{"n_layer": 16, "d_model": 256, "n_head": 2, "n_kv_head": 2, "head_dim": 128, "d_mlp": 320, "vocab_size": 9189, "activation": "swiglu", "norm": "layernorm", "norm_place": "pre", "norm_eps": 1e-06, "positions": "rope", "rope_base": 10000.0, "rope_fraction": 1.0, "qk_norm": false, "attn_scale": 0.0884, "bias": "none", "tie_embeddings": true, "parallel_block": false, "init": "uniform", "init_std_qkv": 0.0414, "init_std_o": 0.0, "init_std_up": 0.0414, "init_std_down": 0.0, "optimizer": "muon_variant", "lr": 0.0176, "lr_mult_o": 0.732, "beta1": 0.9, "lr_head": 0.00888, "grad_clip": 1.0, "warmup_steps": 200, "schedule": "wsd", "decay_fraction": 0.762, "decay_shape": "linear", "final_lr_fraction": 0.0, "batch_tokens": 65536, "seq_len": 512, "doc_mask": true, "train_tokens": 251100000, "steps": 3832, "dataset": "wikipedia_en"}
MLP neurons of a small language model. Each row is named by its layer, matrix (down: output weights) and neuron, and shows model dimensions 16-143. Each number is 500 + 50 x the weight over its row's rms, rounded and kept within 0 to 999. Numbers have three digits each. A neuron's up and down rows have the sign that makes its largest values positive.
Before each neuron's rows, "fires before" lists the tokens most often just after its 100 highest values on Wikipedia text that the model never trained on. A number after a token or word is its count.

fires before: " " 34, " the" 12, " addition" 4
L9.down55:518508485516528375468544480540587451507478591524718484477469454551524543491516457589539475529576498475467520530555436559486501540426406424493522427497525469533467485536475525486447503482521546488487496551417468512456448591534405564506516527482607479562427507475479471602567475529538494500427522526554513594490570570515502506515484555496517522500527515506488504494421471541508518483618

fires before: "9" 17, "0" 13, "4" 9, "," 9, "7" 8, "3" 7
L2.down217:419522419531511470514585462495510592521470493537577477553539481532428496506549413548494537522463454493446531524493492447511495424390626478514505533572504523591489440458563496541483482448519596544494577503543488529442472454434593491453559440464433458394599536499562559482439490483650485544487460510525484473481558417484512533507527485474512417523459541535562521488508528468492407567486

fires before: "=" 20, "-" 18, "Government" 4, "le" 4, "c" 4
L2.down41:529457442511565434480528463424555517488592429399403549443540493451479510512474599534515569539547522525433449457491562477431568438486472482420539525479559536518496473548515498501542434486567552424556503458567558441515501559532497524455492473535532495469515487472464456473537475493520532520457486551467612501510449476525537515496504593480383466509530513632503405460495455541495491514541

fires before: "|" 33, "-" 6, "The" 4, "C" 4, "===" 4, "2" 4
L3.down104:403504483532410436443460481505500451567626481591549524357419543567473489553448480503476532474454502449505558535506515617432452434490500495489445369544607489524553538642540564516488513456534404537475472415455472516477491456538429465437606521526503491521454538489509459455512460417485429543549517550485532486398458482516533455474522454433495560610469505506434471443544459477514523447477

fires before: "-" 66, "|" 4, "The" 4
L2.down208:507506456478487495435543526439480455423578471582507543530390521509458450574570570512446580484584521583583456603424430497485565417473540528492512574542587482519527482464560525619547397387500608562474458476526494523515449441529547457456466491444502477440493525375563518430558510482533521546497505480476516499441461395486524571433449543484561551451480376445496434489522419504526504511558

fires before: "===" 34, "==" 28, "-" 9, "====" 6, "|" 4
L2.down249:517586446573496461467538460456490423495503524518613532464450467505505492527470536496575442415547544514438544526569419572525448484496507452441506595603517443534526532561493586439467561488497609486524478431456501547459456417482459422528514452477514511495544455506422384405547534516503409498544580534485413486460570488482511581475523599568473406402500480459598498449424493385466429538445

fires before: " " 52
L2.down126:423524432545478532456510433463514527501463437560606453494555538500504513497474446473544558543509536486530559594451501533522420552548523491535472475526444494604586438482474508549518520504440487446556431525422537420460517281520469462470505569483512484493495493473604586497589486473398557512515511484504460453496478519460531474493536430420503642588506449451535496485551388486416527623487

fires before: "9" 73
L13.down123:499450481503424459506489400487475347479488484541464475513592503518538562466464529413492496443529520605545411541543460459510475475466507567565417608397509440536433483479464479484553570475504520499450506535372489469497469638500548510563422513497572575486543513522550412659495534550529470549511450464505537515431449584527503428510522486486481506517584526452425492528473485531505453538446

fires before: " " 26, " the" 24
L3.down143:497415449439531500513554555530445457515532548489657502467581564540435517448493517463475507528466514472494539430527444606558486646550568518481463463532422573565489446515552538615517571472545539622540481504468438490444578601524501630476457541517514460522457563498560554493507466538522513429471497571525518543510497481424542450461459473495518547489453505587459457501572453500481398442571

fires before: "0" 59, "5" 5, ";" 5, "8" 4, " |\n" 4
L9.down34:474475479420443515468576494490444541514503446430545490524484545455440456492430371471475498449487507441480598381474478550606520485489562463500457417517568448464469509480484464562502489533482464529545487517515599514491466589481542527539646471492358526530465508461444486545518429467548479551531540516444529415475533566528506403407530511481418507492585436491551496534474511526485529380550

fires before: " " 28, "," 26, " to" 7, " the" 5, " of" 4
L9.down102:486552468477484421490481450432449597547485572460511496544447621506612546384460460493468525492466422440511558504480556500648510438495518496491389499523561541431513539559542365588534439490468593510494577446546526586527492465515510501452523455557451541453507487470530518488474564550428607599467536484495504563450509463457492550445559508440526551567529540509504469464504415566454550470380

fires before: " |" 34, ":" 12, "(s" 5, " of" 4, " zone" 4
L10.down20:497548507445506468578499550450447524673457459448437596465535545492491487457380472496500509431421631451485517448564467465510446522592468451443512500440594512490487510532490344497457520482468494516473474514384437508489521503509478486570564515562532511484459503582372491568453524587645525493498476438444574545502464477594534484406494534491497531588525490507505469503534554559573481512449

fires before: " " 58, " the" 9
L4.down248:573458401494579409462565532606485462492516510553586454502464487442575488514525536422420491479508480513464506492554456447507518480546520363467493502536566357564487484525472485532485557455495451554536472528410535542482507541517482570484572497470462507511576486483444424469520559501536459427574525466439494520558513622474527525522507606487482465501559439413504506442507576560516551502570

fires before: "\n" 25, ":" 23, " |" 11, "==\n\n" 8, " (" 5
L9.down312:539563558517548449510401550528552441574395517480324573573471551453520484505499475485467462574430582488442468426512521521480429462502463540472485529492453459524557470451499518482480546465587484484558430478491553514495530387539548596450481429479545466601443544533460506581481515447543483471609569490460519506492544492500548388542516543525485497493608512429554442505425502467505480499539

fires before: " " 42, " January" 7, "ulations" 4
L4.down30:533557513507492494402477539501522433447558488552506427411599573472419532513529434437500477463569462470573511557455536541425452523569498448438495422561488428497521526472436574453584581476458528517625497478479509484517479388467463551434445520514558437486552517648560472530436549560469458563548515542466484555609554570524535468472551461379522637479496536411572462531410451466499544584577

fires before: " as" 49, " to" 8, " for" 6
L2.down275:536455490554490488544577523529463527551580485465440497537508502525438537543608564464478548441520438569470514545495443542462337560521495567532501498520634415522438589456425495501535509468515490458484505486556473478487492475536584567480520430437510568522437499555559464497506478486455526496520432456534468528475523523527441532500504480408483449496494456529609469433472407548491493543416

fires before: " the" 17, " he" 15, " she" 9, " they" 6, " it" 4
L2.down298:542483538537493590553451415468586491397583547489624531484498594467527470506470506491424445493424401528524588522478431454512461478505470558564543469528481529464465536480517468399504541560505454523472449564479459518495444528535542429599537483496504560456517593457400542563493546484517474502449580509440522458504485536400528476564441451508568541469554427543396600570507543512481483490455

fires before: " York" 28, " Zealand" 10, " South" 5, "8" 5, "end" 5, " Age" 4
L4.down305:499528551484540480500501415593466580427513525534594499505472519520566586535432553414474554504535444535458537498497476426565525459431478501468401390581412439517460419500544466486613482556465480467512515492599456494426501470493547471466487512505444484515549557534552474453584476424512475490506510592445520504485495499479480538572545470414399458451517579602514523492439507527479536510514

fires before: "=" 27, "===" 22, "==" 17
L2.down158:489490448503488472474648538496505470527397458431595555499509558479482404498420514604516483454568485405483508517444467595487449480496589502574529485545529486432465555489509563479504513532535441522546523508473541500468543522563491463477425420494465439427503432496515516463481451520434513415514540572577485506530604415540539468522464500509578463444566438513476483450465570534482444461499

fires before: "9" 27, "8" 16, "6" 13, "7" 10, "5" 10
L4.down242:644512542581522406585465434511492490519473491496690529430481486518513546554512531532395519557498430508577515523522480511522485474469463495520381574540500433481468458486596470484477552489502593496465527487483532472503532568483495471560540441445464502564535530428644512553516528515486482483516518480390475439492389508476440426486473543430412426459564392571504398440517494521448523576408

fires before: "9" 100
L13.down274:493512447469603568570475431548510553452528458499517499525509521483594536577539443545497541472482401412507566463409572507527500511507492560559449470558464548541542414574466580451494538507452532432592469526523610529525470501539541495473479520459568475489508550562519519494513538405487417586540561517590410517512578483485557468545477432534467498487569527420497469509429503499575529566535

fires before: " by" 15, " the" 13, " with" 9, " a" 8, " to" 7, " " 7
L4.down234:541500568440441397414564455517473506438561554621446536460414444486426551506426483525452434475452504446500548617454437457508506417511506444513520484640473473497448396510615515453450489411517551512432504541463503561564514557517519406436462506440486504487556476495539509531503516502532465553581452533473518517547563531467540476537462584433496629467443573538492468540419487419531530466467

fires before: " the" 34, " least" 8, "mosp" 4, " this" 4
L7.down216:539448425528455532479419461537538526521462569522512543544478440433540487439529489516544459499545473618426583521491466498442548511524628530542502511445525414473519466582463464459475498482407460442532467563486464522548479616566562445616471428449534493520520495552477515497466486460563505470426466515461580442479519531514506527448594488577547542467407502548422415461429476464462502467554

fires before: " |" 25, " (" 13, "s" 5, ":" 5, "mary" 4, " zone" 4
L4.down53:546483465509591443497458495499414535507565546438478525460528507467529427528485550487497516547457473510512479514537494585448485424474568470540534537565510545487587513474455458489460476573402544444436534473536450461516398514517447509573519486520564524490538473516481468470466501454496494487562569558510467451575446533481451500556533528533447409540581357452480549430409542472569489575461

fires before: "9" 17, "2" 13, "1" 10, "7" 9, "8" 9, "5" 8
L9.down18:536463517596533481427448454517515390511519516508559564457491555550431501584458490499574470476471519526425516514554424545476500519566537568533502483516421584484472472577494534505435513565552549528509549479537441560496555567525504538531502531462522547522529401533509494589356411466439453535492508410507527504446504475439458508455475646459514554580531491531539443455484513427559535448595

fires before: "2" 15, "3" 14, "9" 12, "5" 11, "1" 11, "8" 10
L13.down259:483470526513428504514501464534550592506460490573644476500443479491508482476520527465513502408517493503529502500397431426479490528403436476437462495578402478515476486540579478540499442450502574426553601563489400459537549623486473552567532562488503552512564531502519502559489498493560533528475512498446504503577547535431611483510500495598521408459500480480614495560439446548479527589554

fires before: "7" 50, "6" 39, "8" 5
L13.down40:515532509533513438578428505409485495522419450469472558524465496572468487440454453535438515450469540365563533465449559524520516519557512424468470526645501505472591502513558499474479453449596519454489599409580526577445544519524419424513482545413546546477423567444543514475471483539544453458472479463469466534434584469529492465484523529475493468452490508505475507495511503538463435421513

fires before: "3" 17, "9" 13, "6" 11, "8" 11, "4" 10
L13.down256:524462552540471532520596488419510454480495481549581511447381445545499560593508523492436539433471481500535444506399482444540469451416560574519497559503504523523407516504533475532517519476519558601471494530476466579540481527514537553546469510530511559513538498476444496518438492538483486493518469490486457507526416588469533574477533479526424408485512405461550511544543435542464467612419

fires before: "," 30, " as" 25
L2.down133:538479543432499389587511530533520566502572500481575495534561449492535458385435535515498439475532535467514461488539413463483467484583465610493508498541559553572463479533507568538493527444497454581489476513452555481538498447506597493513553514397453561478505501544458579470512460476523486479399542460491414514494491516524431512422451454412473461466429484587583522541513495535523464445451

fires before: " the" 50, " a" 5
L6.down244:515529373511503568539459508527581478508579531493707546515464461533510375556422497499557573523581511551516546544534482518531472493601469471470560458464427513534450572472487499555508498553483546575490451531497498539499468542581533454463459460524436345519495466355572457513531527461583452480410513609541459465499524476498535490529416526526562524449562471512489449457413509539493524642494

fires before: "==" 29, "The" 14, "In" 11, "===" 6
L6.down255:497509549493492495469533484515513523523509471520975517465512475454520506537423498448513556559499538490439481541494443600505544518481499456444521512518510485365503561508516566513484427486459496474455534479520542535536554457451432514515581413485501466506510555460536527423532489487527480485516518477505453497438512431482447532525517529498543513541551479533455533458449515522474562515466

fires before: " " 35, " the" 12, " January" 4
L2.down186:518502512478549441498474604507488515472522521575559439369582555554505469556541493539484454512454431439574498464542499514518471555508474457493371418478469497542457459534477518640495476424563428694412535466452548500393486511426508529492567519462477376492550601498528495503566549564474514519527604485440526445561462442390568470556506552444549541397527491546494420542571454500580417512578

fires before: "0" 29, " century" 15, " " 14, "s" 8, " of" 6
L13.down247:456579521556395548495453486595466530537531541518491446536543524521485504467592443473441522465497481559510551432518492437543533512472469552486537495525499592478489537509503500497523507479443580591443518565523533497544518486507558468453450452565428543471491505505424477545461528483412486461533386586421536476492427534486605552464343505532448584587506477486508473574485472450487485392399

fires before: " the" 52
L4.down95:477518576521554460540484427537627506487499474393777495502464488566520474451516447472515510473499540609552559490470466525523484503464386449510541522555511486440564544520468549545544527558571457499445492390507515561464520487508592435501512485544415494572578483432478468484497519470512491479483428560495416483473547597550519461427387571450536505486426482492494486529487468531514597537551

fires before: " " 31, ":" 21, "F" 8, "C" 8, " |" 7, " UTC" 4
L4.down163:486556534516551552471509438430418412538434503472473648539534481487554397530492434528510483421497524477515529439418516526565500548555600510492533512490497509560525525488414419450466451481538479566536432661495560474529517586582431538576522545447531511442547470493511448520534555412474476478591508441516554543545535461541519548496519503538526524469568439548408532584468521492489455491520

fires before: " " 78, " UTC" 7, "-" 4
L3.down297:477474448452501456504542402488508423528436483501468452453477459504421450439566467442429470477569529411445534411521504513518476505393554488476478477477503513522555513526450496513477503521560479532494447548443517539524559474479506494477550471488544473394558476524386420569520501508529478460550458488463443535489494536521563583483543419497440513528532451477537610557456517519497485389443

fires before: "8" 44, "7" 31, "2" 9
L13.down83:514495500504551551462542366463466474474459529487334513476551531553605502539543534483493520432486434409549550502464473492482438495495496561505555577505554484555432544429483479490484520487476527431417504507479488504433544458572492511546466430545513601518579457465507524548433509422492523550542484515435481471497514424461539545459559540471497513550424620481503528437600529506401540491569

fires before: "1" 53, "2" 26, "0" 8, "9" 6
L10.down69:510539543477557561498483528550521592411411480435445523538506584428413466523596566495442516578495536494545475543485609485382487437505462409513501523472450471517524592479462505478536469546405500495453534534497529469527522530504495424441551501507439524543507443511530491469512549530522482539476566515515467484452520483441572461529527543452512453539511553535521489547491505470549540420416

fires before: "1" 58, "2" 29, "0" 6
L10.down45:446524513485423511493445494454512564474449493464492476410527444511496521477542570607461531483489574551484592532504489453419557455515554568615471452495522425524487472501418487521407488564492525463571498568505524448430562545531441445478473513504445577459453463549545406531412475619558563520475523436473479475483488520502416444474585460508501526401513462390595552535572596442449518535440

fires before: "2" 36, "1" 24, "3" 6, "it" 5, "r" 5
L3.down289:577494441472529511562523539439435489498441507507472585420485522403504488450504457480481523558550501504551566546467506432465467467522450479499503472588423424511547466504503461475538487425465508471455550564583574508539549617561531453446482415584512486504577504540492509411569522517454506463449565502501478509548408505568493419508537510491526441479472533404516598403550482430560504595570

fires before: "0" 20, "4" 12, "6" 11, "7" 10, "9" 10, "8" 10
L2.down112:532511445469514552641471449483463453495512520458546501442474530601532525507481549496507459483505493526543490564500567527455489539457488523447507553450498490439533550523463520494585606443442538506472452563487610402458472454544432620501531590505498481445511467502519526516541534429498488638457487494512430550530511514542417476416481520534353494475631466536513417476499634528544522551403

fires before: " a" 34, " the" 16
L3.down55:443591520454471372490544468478464507495531479499684468456563512372538485497489523479488463522470404549456528593493520521420483463571428519502556545431456419481457493498467513406478494428479534412516537539441537540555450527582538558542445556446542458498503570566508552547500468490492451492552549525370506533548459478452456466403433493481409526523564508542495463511605482540499511502507

fires before: "==" 26, "===" 16, "The" 11, "In" 10
L4.down134:424559513521485558542547423512479504505401435488832500500478440433470450526433447493468490529501552437441562525444440516499561543424496461565534468560528500416560594478492528491492470527474470518544475609445529572523580475476495453518549499474502504599478482517561476449581523480540478426508429467568466424487455388454446504449497498504460449594573527522447534502499477502495580500495

fires before: " " 80
L9.down307:444505487475544626498457566486507505531456408564584639515469562408493491466485453385501425496477509494569524434444483539584492573475482473474585534534554443620563575489377540580589437504501512505488403463481518475547504470517507513500424516430485552549531412449601541532481520522534515528517557509443475494468496427440452477558443592567541519490493518449440537486496464538458504472494

fires before: "9" 83, "8" 15
L13.down138:550546566523600430486492397506499596478506547517514543448471444602508417580513552523500421483488459378514463527443620489533528488493469548538493462612550488484367469489530436557474457479433561474533418446584467462565546524611520456561522434471474471453479594565521471526447391518508538518530480494503609482467526556443409478499448496493524552442423492527445516470488517493546533484508

fires before: " in" 19, "7" 9, "-" 9, "9" 8, "8" 6, "==\n" 6
L8.down17:556532463563497551450441406508410401486535486506477518490426545471542509540467450509424473481484506482473534598507467592516430454451494550449559487403521501637469487411463493483526459468456536529545482567525514467410502478494472562455553602565486509469462510403569373488553457502512493447493537459501496534476464544402485441533516496479518441483607495482488478509374450530541492421530

fires before: "==" 30, "The" 16, "In" 12, "===" 8, "On" 4
L4.down254:478536491525506421501560491502514482447516564490999498516496476517570499443519504495590540419567466484492509489494483596439495449506521490458498540519518541453451477553554508481475552518497526519469460490609494504514505449514512491509514473467513439465476508495540493493484475545498463482553548472484466465466539398460519549512473543520488490503580375519457518554524517573474481474434

fires before: "0" 17, "4" 16, "3" 11, "1" 11, "2" 9, "8" 8
L3.down243:599480524561503510455467495483521557456456483536515502531485441407502507557495502533465534506438574551536455480521494574494432507451563488464374484535464567538507431487544421476411504499474552543494534497498511490503454485504449500551491498564476553501549505511496546473536564473449493533410527555427522428468577477538653545507535560530487463519480451563465535516415682513528509536435

fires before: " " 70
L7.down145:510612460552476540608447513524408439469513428495567488514473446500554559530458495463535591448461601486450525465452549537486511485441634525423557568521484497512562515396453501578502434503527522494423529487412507528471445546503463615511481441492492522492530527521540592456486454519459492429599546546489410482536543482551492469507487500586582492412434575515445433404461580479578525434516

fires before: " (" 47, "%" 18, " |" 9, " |\n" 5
L8.down310:523496520522536491477452591463493504561566504464460528506522463437481517529443505614482514588499546452517436449518467491493580430433623586480576560425469483580490419560498489441500535499459471546508463400491483534462591476573514487519575408525520457529452437481515510544515483492549422515432561381488617528557474554492456476593577547542420433470526435435387457429477514527554503470583

fires before: "9" 54, "0" 9, "8" 7, "7" 6, "6" 6, "4" 5
L4.down205:579397501579574515478430545594559511477558487583547465441414492525490487560437472450495505451524503524467509486407494438511466437499468474538349502554552605567579460470552439475489553511600594597503466476549450445510566504515557579460504500430421479424502460460548460524437580471559583470499451530520488432450534509544548398495444508487386444481552544473532525500520467490482426604524

fires before: " as" 43, " by" 17, " to" 6, " for" 5, " in" 5
L3.down64:560452561519497398471544408499506515579480525529664492522466443546457536511577479496443476515506451484521460581517504599443534407506458461439509447425547497492449557496538461475435637420473500503424562505505525512588486537516517473546456457425456467580553548503437518474480537462457512504555511563445481523516579532577392470495460504609535450436504461470489442479473569525542506499492

fires before: "0" 61, "3" 7, "6" 5, "9" 5, "5" 5
L7.down84:500483572523398531482607495493497480471532543461504522475472506476538516450442390492415531525455554530538516593512445534535478540465565400613557540551428528559448431541445416546401468498471534529484497520415539497477561590468498538500536593443461527369512513504523451524415441540518475479519433541481464588490607504568503471477516480515439468475492478533630502569479579475455470493423

fires before: "==" 25, "The" 12, "In" 8, "===" 7, "On" 4, "B" 4
L4.down161:542535455544516487489459474529463454505568527586728567399403505442567542514464489497487579494535515549530532528497482597520507537496505553570494575479539485555491497457546512424498489498542520446523510498448501468542470466521537509415520443540557469508473481555532489433486483493461519476545469527466519582522502399501520497383459528498532502500550423487544398463454437462455458484524

fires before: "," 31, " the" 14, " in" 6, " he" 4
L9.down132:465521525516529483572530466465490501493553482444752493505478538448472518397480428495553516526482506617532503603488507429467462508514454511496484501480521486480517504556536549423526490494545427494555482602432460539491535455414496481433522572457454460410534465568461540507439510570485509489567504472399446482507440512428487499490479481471508479411477481569476450637458465470589518520459

fires before: "\n" 40, "," 5, " (" 5, "8" 5
L13.down300:534548561506502544489430470514468545517465490536523550501504570493533447460502536462448485504391495530615515410516471467456554457491494489438446481560430513492478526616474501398452462436464444470473470550485476506458510471496459497542419374470484400501446459436540469573516503547513458462500485488455494556561444512470490554551449472563461538489640524532537533508466470592486514573407

fires before: "0" 43, "1" 31, "2" 16
L8.down64:457508469632659485465495500562517487521471484509510433499420483508471574531494500547568515427507474524519495502539519412398468516461367461514476480500407482535608486495504428507533491555468509476508506528477455569457403565527476523546505527550438560562527420533530442513499524502435465504437572526550402414462377488538546492518493508491531560539585429507564486585496489517491449546588

fires before: " the" 54, " his" 6, " a" 5
L6.down142:488431395498439440468538555521508433488561516461638602575485514566533393477533510527573543502441505571588487401505480490488540525591480382536452484487473515436524459598480523481504477517513472539449440483431494551478510576567476516521526454492538425496616502475518617514509495442415480421525430530452480477528566509464432523532499596550511464488513514562504527522516492435496520597504

fires before: "==" 12, "9" 11, "0" 11, "6" 9, "7" 7
L2.down206:484462509509501475497501479480420522588513608464507533423487460451552513479454509532454508472481541433434502469515454421466571402524533532549500460568471491492534499469532497486489541447460528533460544489511455491499561490552556587477474486595521557522479542518520570501458430505445497562573485544551506497611481499525487459432567483481476579413497536467531386504489594540546445534447

fires before: "===" 34, "==" 15, "-" 8, "|" 7, "====" 6
L2.down202:477497481502509440504552463532498422505554407523670484474482432558536451538471484551439623503515563498451529538471381511548445465421533518553503508542551483584516462583486504493449471520580519528452371461507439544485538499549498518510509610500515385446505561479530456440469517495547494500561533537504479464471481536538568556545388547498493504590532443525474500484480501427588458494473

fires before: " " 57, "|" 12
L8.down1:403550444473517590382473449491471538422509489520700606482526528463505546524463508487573504476492509504580410506535467521516478452455461461518565480488527457529507506530462460545497469460513536531503484490477492458478461409400502568414582554474590499533463584373560422476449475489489465441573520453597524422434557463487557512650526487522506474576504527556482476508489506483448551503482

fires before: " a" 26, " born" 15, " the" 10, " an" 6, " known" 4
L8.down0:532492464506538421465509499503551511449472548385750510497458554524458516477506532510424492477492519472463577457566451513411499486541480472432512497522508501491448432540472519444620458467551500576493399503494540493452483466490460461523514465477452564547454526527504475529451468562491509479609445473399514518475563499500456482492462490450480523559601544399611382529491433514392518546499

fires before: "0" 14, "1" 13, "8" 11, "5" 11, "3" 10, "9" 10
L4.down303:504477575631427553467542520478505620488419446456415525463516475483460542438559462525611450496515522480560512478459509512502469417491577589534504543519540517533426441478523532531434465479520521543479537552591527522519453509516443576608517552477481454508453518434545542522551493544498572409522558528489409504425568509563529468504601404511421549431482445471507411495537477514516536496399

fires before: " the" 33, " a" 9, " of" 8, " his" 5, "===" 4
L2.down77:575461484498560521435486546491463440519505501525665523507499481513512508532521502546592596466484522444580467511618492542538539508495541396499364440440517507435555503496455487507516450476493587517461627497558528463441507391517401446428486460591477385566587515486531490491453470463464434499429584445534461512488542516551580520516467463557435578532384463443514540465479471522442482419518

fires before: "2" 32, "1" 24, "3" 12, "4" 10, "7" 5, "0" 4
L3.down174:567511516553441537484448502426519584479552443502578514503461571378409493463502455548524520505414553497590538475481499453362526530436452556470485504509438511400554458547549510554500498526475506461545581573517552435542546516482485498403497503448567517503556515473432584360508640463534526489504589501533436487535442510516525464500452477502489488478436454563510526454529547430482444463495

fires before: " as" 22, " to" 19, " for" 9, " in" 6, " by" 5, "\n" 5
L13.down107:490520526510382484527496449469494483514483509457717536540525550574582461532421457454360499586461442423497422589575528447456561461505481595524519598489503512491482548416458506531487494502512513501449497513452457539485484536579475480441446483513425490453552448523451515428548600512442442377577516515509391511525510451421571436471471502524506553561559499542482459532514484474535541573479

fires before: " |" 54, " " 5, " also" 5, " (" 4
L8.down295:571432476496450453428518518512471512435476405456481601527427440516541471456551473463493460531377552519580492528513457584586550585496384467508547505540492455527466466545490462475495498497599571563502509551506519673489556410509470437483582496587486490496464413582492510507525491488498488471485474509505444549408531439527508438545450510541521531535517500457430555524462535465465540503467

fires before: " " 28, " the" 9, " December" 8, " February" 5, " November" 5, " July" 5
L3.down134:529551500498567455479522478510505412433438528574454466475479422491511549472486507572547489475454434530486514541499490479494496536538546473475575405474470498574492492526461533458534493510496523505512409548472436444459492600553525547599565532603507503452548456527450436440544539530565433485555519535351492498530474503505527558473569542426466449509527526621438399527465526484480494583579

fires before: " |" 32, ":" 16, " |\n" 10, " " 6, " votes" 5, " of" 4
L4.down228:526505440496451495506496437439431485552560447502423601525523566555446503409467516496466522497514515540579483555511420432510496593481445471453521526465529480488557635445409481437453458477522504505406454500555586544444531440592445437518518403545538569485558552479478461523500515432579626513470533516368537452480496533457508434458579547519491452477570582592446481555438573462468470569539

fires before: "1" 30, "0" 28, "2" 22
L13.down91:459497467517557477562519453510548418514506494512414504520438414506520553494482470565475381537479498489509489500536538440522406572388458562517437432534543433526528495470501479535455482606503571442536552449479486468510440448552520590537512551565515512466552459482418519579535427466455515532581419480468472469522496550429527517498528470517510524460468493498497527483558473603577402594495

fires before: " of" 23, " " 22, "==\n" 8
L4.down125:459490560487516539490416468531456500508512520506483430468606427518527389491582416505411506556563509515453492527399503576552506515511510379526507597491471547531560575509588516539542529471410517525519501557501557477502521492518492530468515490565475527506461466404568570489481505531536549490532594473529533496483516510561491466447472491477556497414549405453545475506460496436543462506531

fires before: "2" 56, "1" 39
L7.down179:468425434577509450472471436461512518450556581475455527405478440477469478469543492554527540493623436482538543566535457453436641454445598479523427506486481453518417481480531502433489493438526448522475472452559454523530443471571488477518559465670357515650556467518548389500514486579558591445509488473456497500466574436452490488469537532490458535490561493554499532463525514488620478539466

fires before: " The" 14, " He" 10, "==" 8, " It" 8, " In" 7, " After" 5
L8.down163:467511480433489469488561493475541447513540519555814498449509471500555493537425514512495599498549499570498446484487434516432514538474492512585512523560578431465500509559519566410463518491503544563586444583468496533450472324470433542482506484528519465449474500526482488453486429511544513546539482438473516561515540509600488536533473599503633493466532445519509495514420595507464541373515

fires before: "0" 15, "1" 15, "9" 14, "7" 13, "8" 11, "2" 8
L2.down166:577494452475464498484530486480527544409556492453533529496412444417458510596488431404419491434582544520539520424476522581497495455517515512518564457569461407480516493482563478509476504423449491490499524468524536419476523615510567486505599522530507520449530479508430436490517532455476545542428439528513453540510608600544467483490484551446466475539547397522535586454565494453447515437413

fires before: "|" 17, "|---|---|---|---|---|---|\n" 10, "|---|---|---|\n" 9, " " 9, "|---|---|---|---|\n" 8, "|---|---|---|---|---|\n" 8
L4.down173:441444472465473555469472477530559487489462513405287376580427518497500538522507464455510568486482512522460513530432521368550529415524520501443521431512473503518471424524509485468483506480444514498574537518537582472520506518491533576535476513558540449507447500514451527554486537528594491475477599461479535526578475539459499481453531514506532426600465498466511496467581483468557522523483

fires before: " " 35, " (" 31, ")" 5
L6.down43:494570517484513547483521442481488503501527464611479507451532458456482486475506469540447387453538465469532440446425512518527359527554533496455467525514459442499555586576543580524492395483455541479535444572531516400550653497569413528546492448480533502403375510542472530608466567529495587452391465478500439452519506503509540484471598456595518499542505509479502427629473547513526526457483

fires before: "–" 35, " |" 14, " –" 11, "." 6, ")" 4
L9.down26:458456526433440529436505446486421483623468446473578574540551440484459518536521465381468501458453505571600446480549506519502508496488454460464542540482480475609493523545451501517474467523419463512454491444463458465552581576547524573501526534527557546533608603552515497423611560548531544488535460477535522495404505442488456511521531509504543543553443485496555465444414507520527470415463

fires before: " " 74, "," 9, " –" 7
L4.down203:493443542472439484535459532528519459514561462417548603526470507607511573515433458494383533429485551449569460536444488459488428602461531547494541554480480386538466478417497542593478462526525513557471499478465475513470553473436519558491555557593499470519448520511559566556491430650479456494638516459494458465472479487469449484600454491558587460489415488460495478514515548542544379485554

fires before: " a" 23, " born" 16, " the" 14
L8.down204:481581493477572468480465503506539550534520584477533475537511514471486449452494499539536524529508444534499565495443596527482499457545368505558557475503527532442485523515521512568546559465527513532506439395554507584508476559524375455505521477531559506397532478485477462492480416523513502517466463482560508483437425541513600541599502487479479541543554530510503389529505501441442598583518

fires before: " " 86
L7.down69:492489509542472478496462453484505417483490465483565554555424538466405513459553466477488563486489456524543497457528500565473480446468580542469476541560521486549578443556637423560536506432537493541486507523419430458464534486523522622399567564569483509492572494533527433526420528553517463436584411505464383468484482516443516545457499551522550448537516576471538596416510581427527409566493